From a checkpoint of a small transformer trained on Wikipedia: rotary positions.
MLP neurons of a small language model. Each row is named by its layer, matrix (up: input weights; down: output weights) and neuron, and shows model dimensions 64-159. Each number is 50 + 10 x the weight over its row's rms, rounded and kept within 0 to 99.
Before each neuron's rows, "fires on" lists the tokens most often at its 100 highest values on Wikipedia text that the model never trained on. A number after a token or word is its count.

fires on: "ar" 22, "in" 12, "ou" 10, "at" 9, "en" 8, "ur" 7
L3.up608:57 49 61 57 51 54 32 39 57 44 50 59 53 48 46 59 47 46 40 60 40 37 58 41 65 59 45 52 31 50 46 53 50 43 36 37 36 40 55 29 45 60 37 36 58 51 52 36 41 52 74 52 42 48 39 59 41 48 51 62 33 54 52 54 54 44 61 42 55 51 53 49 60 54 50 58 54 47 65 49 57 63 36 48 45 57 59 30 54 83 53 39 39 35 53 64
L3.down608:46 57 38 58 44 52 60 55 68 57 62 49 38 43 57 42 52 63 52 59 48 64 69 53 40 50 39 52 56 56 35 50 57 28 60 64 59 53 51 56 49 42 66 60 52 34 58 51 56 51 29 38 46 38 51 35 63 48 37 35 45 68 66 37 42 62 45 58 52 59 66 65 40 53 65 40 42 56 50 44 39 48 45 40 49 42 60 67 36 45 52 37 39 51 34 49

fires on: "or" 34, "ain" 6, "es" 6, "ore" 4, "R" 4
L7.up586:50 55 41 52 59 42 65 39 50 53 45 56 40 35 58 55 59 52 42 61 62 39 45 42 40 62 52 39 71 53 43 58 54 48 57 58 52 60 43 66 62 50 58 52 58 47 44 56 55 57 70 50 65 23 38 42 64 57 74 56 63 59 28 55 60 68 47 55 43 45 48 46 50 48 33 65 33 34 29 42 67 49 33 62 49 61 55 52 68 38 50 50 44 61 33 55
L7.down586:42 42 63 46 49 65 55 36 51 39 60 38 60 47 43 37 42 58 52 31 41 59 57 68 50 46 39 64 44 51 57 44 46 36 44 51 44 54 59 42 45 59 36 50 41 51 41 48 45 28 40 55 44 59 55 50 45 67 52 48 38 63 71 54 47 40 74 41 36 34 72 47 49 44 51 48 72 53 73 55 57 60 61 38 44 45 62 53 46 52 38 41 48 38 38 34

fires on: "c" 27, "v" 19, "as" 10, "qu" 8, "iv" 7
L7.up562:56 32 57 72 50 47 39 36 48 25 62 57 54 57 57 47 58 65 55 54 40 63 54 66 60 32 43 36 55 51 50 44 40 55 44 62 48 27 55 57 38 70 43 46 53 22 40 46 37 49 44 49 67 67 45 52 58 70 50 52 32 44 32 51 30 61 44 48 49 53 51 41 48 72 52 43 32 51 37 40 54 53 66 50 65 45 67 46 53 41 41 52 50 62 55 36
L7.down562:33 38 50 45 55 54 64 56 53 41 61 47 50 55 56 47 43 72 49 57 48 42 68 43 45 38 63 31 53 51 53 47 55 67 45 54 41 32 26 47 62 51 38 42 45 55 58 59 51 50 43 53 40 34 55 31 69 54 58 63 52 51 53 51 75 67 56 53 52 36 38 60 50 46 49 63 65 39 39 57 31 63 42 53 49 42 55 27 35 37 46 56 56 45 40 52

fires on: "ar" 21, "c" 15, "ic" 11, "ain" 7, "or" 5, "er" 5
L7.up77:52 63 62 60 44 51 41 59 56 54 51 64 42 35 55 52 38 47 46 51 47 34 63 66 35 49 52 54 38 52 55 52 38 61 66 52 25 51 50 50 59 50 53 51 67 60 44 59 53 68 54 32 72 57 62 52 45 62 44 61 49 38 50 29 52 43 47 34 56 65 59 40 53 56 37 64 50 44 61 49 47 57 51 67 53 48 61 44 40 77 60 42 47 49 43 51
L7.down77:69 49 44 39 59 51 37 26 45 61 58 49 42 51 57 58 60 55 52 52 61 53 29 50 48 57 50 44 47 46 45 48 45 49 42 48 60 50 63 43 55 58 43 35 51 46 72 46 49 64 44 66 44 37 44 44 48 51 55 42 61 62 52 68 58 55 62 59 37 72 55 37 57 63 74 37 50 39 40 51 60 40 40 50 57 57 53 39 42 42 50 52 56 50 40 54

fires on: "en" 43, "5" 11, " also" 9, "es" 4, "6" 4, "an" 4
L3.up70:47 43 48 41 32 46 37 36 47 62 39 39 57 39 51 48 54 59 51 62 44 47 66 49 59 77 36 48 56 57 47 48 46 48 29 57 43 56 46 48 55 62 43 44 50 43 50 52 37 36 40 50 78 57 44 63 45 56 41 29 75 67 64 47 63 79 53 52 70 44 63 57 45 50 45 45 37 47 41 38 52 51 47 32 50 40 40 51 38 44 68 50 46 53 50 43
L3.down70:50 54 31 63 68 50 66 71 63 42 36 56 60 37 46 39 48 69 44 39 46 54 63 53 57 39 59 50 58 60 59 55 44 60 77 49 50 50 57 60 36 57 37 57 40 39 53 56 50 71 49 43 31 41 48 38 54 49 39 50 47 53 37 52 36 70 58 53 43 55 49 51 55 69 38 53 66 64 34 45 30 55 34 51 44 45 57 46 49 50 40 54 54 41 45 53

fires on: "us" 27, "ist" 16, ":" 13, "iv" 8, "ov" 5, "nd" 5
L4.up460:45 36 71 57 41 54 60 39 49 42 47 43 60 60 44 55 46 31 65 57 55 44 65 60 39 52 51 46 58 40 64 50 54 60 58 28 68 62 66 54 50 68 50 40 41 31 46 59 43 44 38 52 62 43 49 50 40 51 45 56 48 50 34 46 41 58 48 49 49 19 55 44 49 63 61 34 66 62 59 56 55 56 51 45 62 64 42 51 56 62 27 49 43 37 46 47
L4.down460:33 58 69 42 76 41 57 58 49 42 73 42 45 49 50 58 54 43 45 44 52 76 45 49 47 48 64 49 43 68 62 63 53 25 66 55 63 51 51 56 60 51 54 51 57 48 55 49 67 57 50 43 37 47 70 44 48 59 59 42 51 68 53 51 57 49 45 50 41 53 51 53 40 59 46 60 40 45 50 35 42 54 47 51 37 45 63 41 26 60 53 59 35 56 30 58

fires on: " bec" 29, "en" 21, "an" 16, " was" 5, " been" 4, "ans" 4
L3.up220:42 42 36 49 49 39 32 62 47 51 61 47 66 42 44 62 57 33 58 55 53 40 50 70 43 54 42 67 63 49 58 57 49 40 35 45 47 37 47 36 46 54 56 46 48 58 60 59 43 56 53 46 60 60 37 44 41 41 50 46 54 62 63 59 54 50 41 44 68 35 55 61 62 55 65 55 50 53 55 55 70 70 32 24 61 37 46 41 46 40 54 56 41 33 42 49
L3.down220:47 48 49 49 58 47 69 44 41 54 38 66 61 54 46 45 42 76 57 41 50 61 30 56 55 42 58 46 46 55 44 58 49 54 45 55 43 65 41 54 56 43 65 47 51 41 42 53 38 55 62 43 31 33 52 63 49 28 51 63 69 62 38 46 51 67 53 51 35 58 33 65 42 44 50 54 52 70 34 52 57 32 59 43 49 61 70 50 41 48 50 35 54 44 71 44

fires on: " two" 26, "ann" 15, "anc" 10, "ag" 9
L4.up272:53 54 50 55 48 54 50 38 43 71 34 41 44 36 56 30 56 55 50 57 59 34 38 55 52 31 59 42 54 49 54 29 37 46 61 63 52 58 53 54 48 50 71 38 49 52 66 82 51 36 60 42 45 46 38 63 64 54 37 47 56 35 53 52 57 69 48 56 49 55 58 47 60 61 42 65 42 36 50 53 50 59 44 51 49 46 42 49 39 46 72 53 37 53 67 45
L4.down272:52 36 51 53 53 52 48 63 47 33 68 66 62 66 43 55 48 66 37 58 30 48 58 37 36 57 33 51 49 60 42 53 62 54 32 48 38 44 45 51 54 43 31 53 48 42 46 31 43 55 23 57 59 48 54 38 36 66 61 62 55 59 42 58 61 35 59 45 58 38 46 58 55 50 54 33 63 64 49 55 50 55 45 45 69 62 58 41 67 51 62 38 49 44 31 52

fires on: "ations" 34, "ers" 21, "ings" 18, "ing" 9, "ed" 5
L3.up394:40 43 67 56 46 39 53 68 54 50 44 61 45 48 36 42 44 52 48 42 49 45 64 40 64 55 49 51 58 71 44 59 41 28 49 51 36 67 43 57 48 66 63 55 50 73 57 40 53 59 77 42 62 50 63 58 39 59 50 39 53 52 65 37 44 31 32 55 53 57 45 52 48 49 49 65 60 41 31 36 35 58 53 70 51 51 53 41 63 58 68 58 36 38 46 54
L3.down394:40 43 50 69 51 66 47 49 49 47 56 53 61 61 63 55 53 49 44 58 48 53 36 36 56 40 44 27 58 59 64 34 42 46 61 77 53 68 52 40 45 38 53 54 50 47 56 58 58 45 55 38 48 33 64 51 51 39 57 61 44 65 46 38 50 43 53 48 56 61 25 59 61 45 51 74 53 65 60 49 38 59 62 41 46 63 62 25 40 50 51 33 32 52 57 53

fires on: "in" 18, "ar" 13, "est" 12, "ing" 11, "ly" 7
L4.up518:47 49 52 45 52 70 47 41 49 31 36 51 50 53 53 59 49 44 41 53 48 49 72 31 45 41 62 43 35 49 54 48 54 42 38 44 48 43 63 33 57 56 52 48 63 30 39 58 52 53 32 67 49 38 52 32 43 67 41 36 63 35 42 59 54 40 70 33 57 60 42 51 53 58 73 62 47 35 48 42 52 64 49 64 53 63 53 52 47 73 50 59 41 54 51 65
L4.down518:48 52 54 67 56 52 44 63 65 42 57 46 30 54 64 54 49 61 41 45 54 43 29 45 41 37 28 57 56 42 36 56 42 55 54 58 48 49 70 50 45 43 37 36 61 67 50 47 38 42 57 34 53 49 60 66 64 60 50 61 53 59 60 49 62 55 55 47 58 48 52 49 61 49 22 51 55 61 32 47 51 44 62 40 43 57 45 44 37 48 69 37 46 56 57 67

fires on: "ist" 32, "us" 13, "red" 9, "os" 9, "0" 9, "ous" 8
L3.up306:72 36 65 51 54 56 65 52 36 31 44 51 60 62 42 40 37 55 55 40 47 44 57 55 35 69 65 32 51 42 45 48 43 71 35 22 39 39 72 43 41 63 44 57 36 25 46 50 49 46 41 54 61 36 56 54 27 38 47 43 57 33 65 48 68 56 44 53 53 32 46 50 59 49 58 52 47 37 50 55 56 57 56 53 59 52 44 63 64 49 52 71 64 28 48 58
L3.down306:61 39 56 56 61 43 63 40 49 54 50 26 40 52 41 53 55 60 36 23 65 49 53 60 50 50 59 41 43 54 57 63 44 49 53 34 51 55 67 45 47 60 30 51 63 66 33 47 50 40 52 49 39 30 48 48 56 51 40 42 51 41 61 49 51 68 51 54 48 56 48 44 38 54 59 45 36 77 29 49 61 60 42 47 54 44 50 59 46 59 54 53 43 49 55 69

fires on: "ver" 13, "use" 13, "ed" 12, "ations" 11, "ings" 8, "ated" 7
L3.up598:35 64 61 56 60 47 52 53 72 62 33 47 54 57 57 51 61 50 35 42 48 38 69 39 72 68 65 58 34 56 52 42 39 33 50 70 46 62 44 49 56 65 74 49 46 50 65 49 41 51 55 34 44 55 44 56 33 52 34 56 55 57 58 49 49 42 43 66 51 47 47 48 64 59 42 60 50 57 20 32 43 45 38 41 52 43 47 46 56 62 63 49 35 33 57 37
L3.down598:51 40 54 50 47 37 41 52 61 52 58 65 49 70 45 55 32 68 54 39 63 55 39 46 62 37 54 43 61 59 45 41 46 64 63 62 51 56 53 70 25 47 51 48 47 67 64 53 59 52 48 46 51 27 69 50 48 45 33 62 42 60 37 45 28 60 55 44 52 53 35 55 52 44 59 76 44 54 52 46 44 62 59 45 53 61 58 47 42 46 68 45 57 44 48 33

fires on: "a" 23, "ia" 21, "ian" 9, "i" 9, "ary" 6, "ar" 4
L7.up406:42 46 49 64 45 48 50 64 72 38 46 63 60 56 41 62 33 48 48 38 43 49 37 49 39 49 44 50 43 56 54 49 39 54 39 36 40 57 60 44 47 40 54 47 74 53 45 56 45 50 43 54 54 53 51 52 68 60 67 50 59 52 49 36 42 50 56 61 47 34 48 53 51 48 51 66 48 30 55 60 49 44 58 66 51 44 43 44 36 67 32 76 60 31 28 51
L7.down406:46 54 49 50 57 47 41 43 46 51 62 44 38 43 58 48 57 58 45 63 41 52 51 40 59 30 74 42 53 60 50 68 59 52 43 53 51 66 54 59 66 73 50 51 47 48 58 40 61 50 47 55 50 59 52 50 39 39 53 36 60 73 47 47 55 39 41 40 59 48 55 51 44 52 49 33 38 55 36 39 51 36 46 46 57 50 54 55 47 39 58 34 36 63 53 43

fires on: "ly" 23, "om" 12, "ing" 10, "ust" 9, " also" 8
L4.up591:48 40 54 50 44 64 65 46 56 47 58 57 39 51 58 65 44 46 44 38 51 46 61 39 55 35 49 49 52 45 49 44 25 66 35 56 34 33 58 48 70 45 37 49 42 45 56 57 49 46 29 55 41 57 45 49 58 60 67 47 43 45 60 50 59 56 61 58 39 39 57 52 36 64 71 53 44 40 44 38 42 60 48 71 55 41 49 39 50 68 50 61 36 51 45 50
L4.down591:44 53 51 46 65 42 29 53 43 39 78 40 43 50 58 65 41 34 41 56 40 55 55 49 51 49 50 61 50 44 43 42 63 50 46 29 57 46 58 35 26 49 39 56 69 44 56 47 49 39 70 55 66 53 54 54 52 45 42 38 58 43 40 53 48 42 43 47 69 58 63 46 61 47 25 62 42 46 45 61 50 69 67 51 56 63 41 29 53 35 53 35 39 58 49 55

fires on: " |" 26, "ed" 14, "ely" 10, "en" 8, "y" 6, "es" 6
L4.up402:39 66 49 50 36 51 53 32 54 37 23 50 52 41 40 55 58 47 39 47 56 46 64 71 64 76 23 49 57 44 47 25 51 55 34 40 53 56 51 37 45 57 45 63 52 55 58 50 53 50 53 50 65 53 51 41 48 39 51 44 61 62 59 57 46 67 53 63 56 48 59 65 47 39 67 40 62 55 59 38 40 54 47 55 58 36 55 62 44 62 40 60 61 43 32 48
L4.down402:54 60 35 43 49 51 73 75 44 48 48 46 61 56 49 38 57 57 44 53 48 41 65 42 58 34 80 69 50 56 48 52 41 49 64 48 46 41 58 56 46 37 48 44 40 56 26 36 45 51 50 41 38 53 50 57 58 60 44 35 60 37 53 67 46 55 48 41 32 53 42 42 43 62 55 45 53 33 45 46 52 46 50 47 44 52 51 44 53 45 56 33 51 49 59 64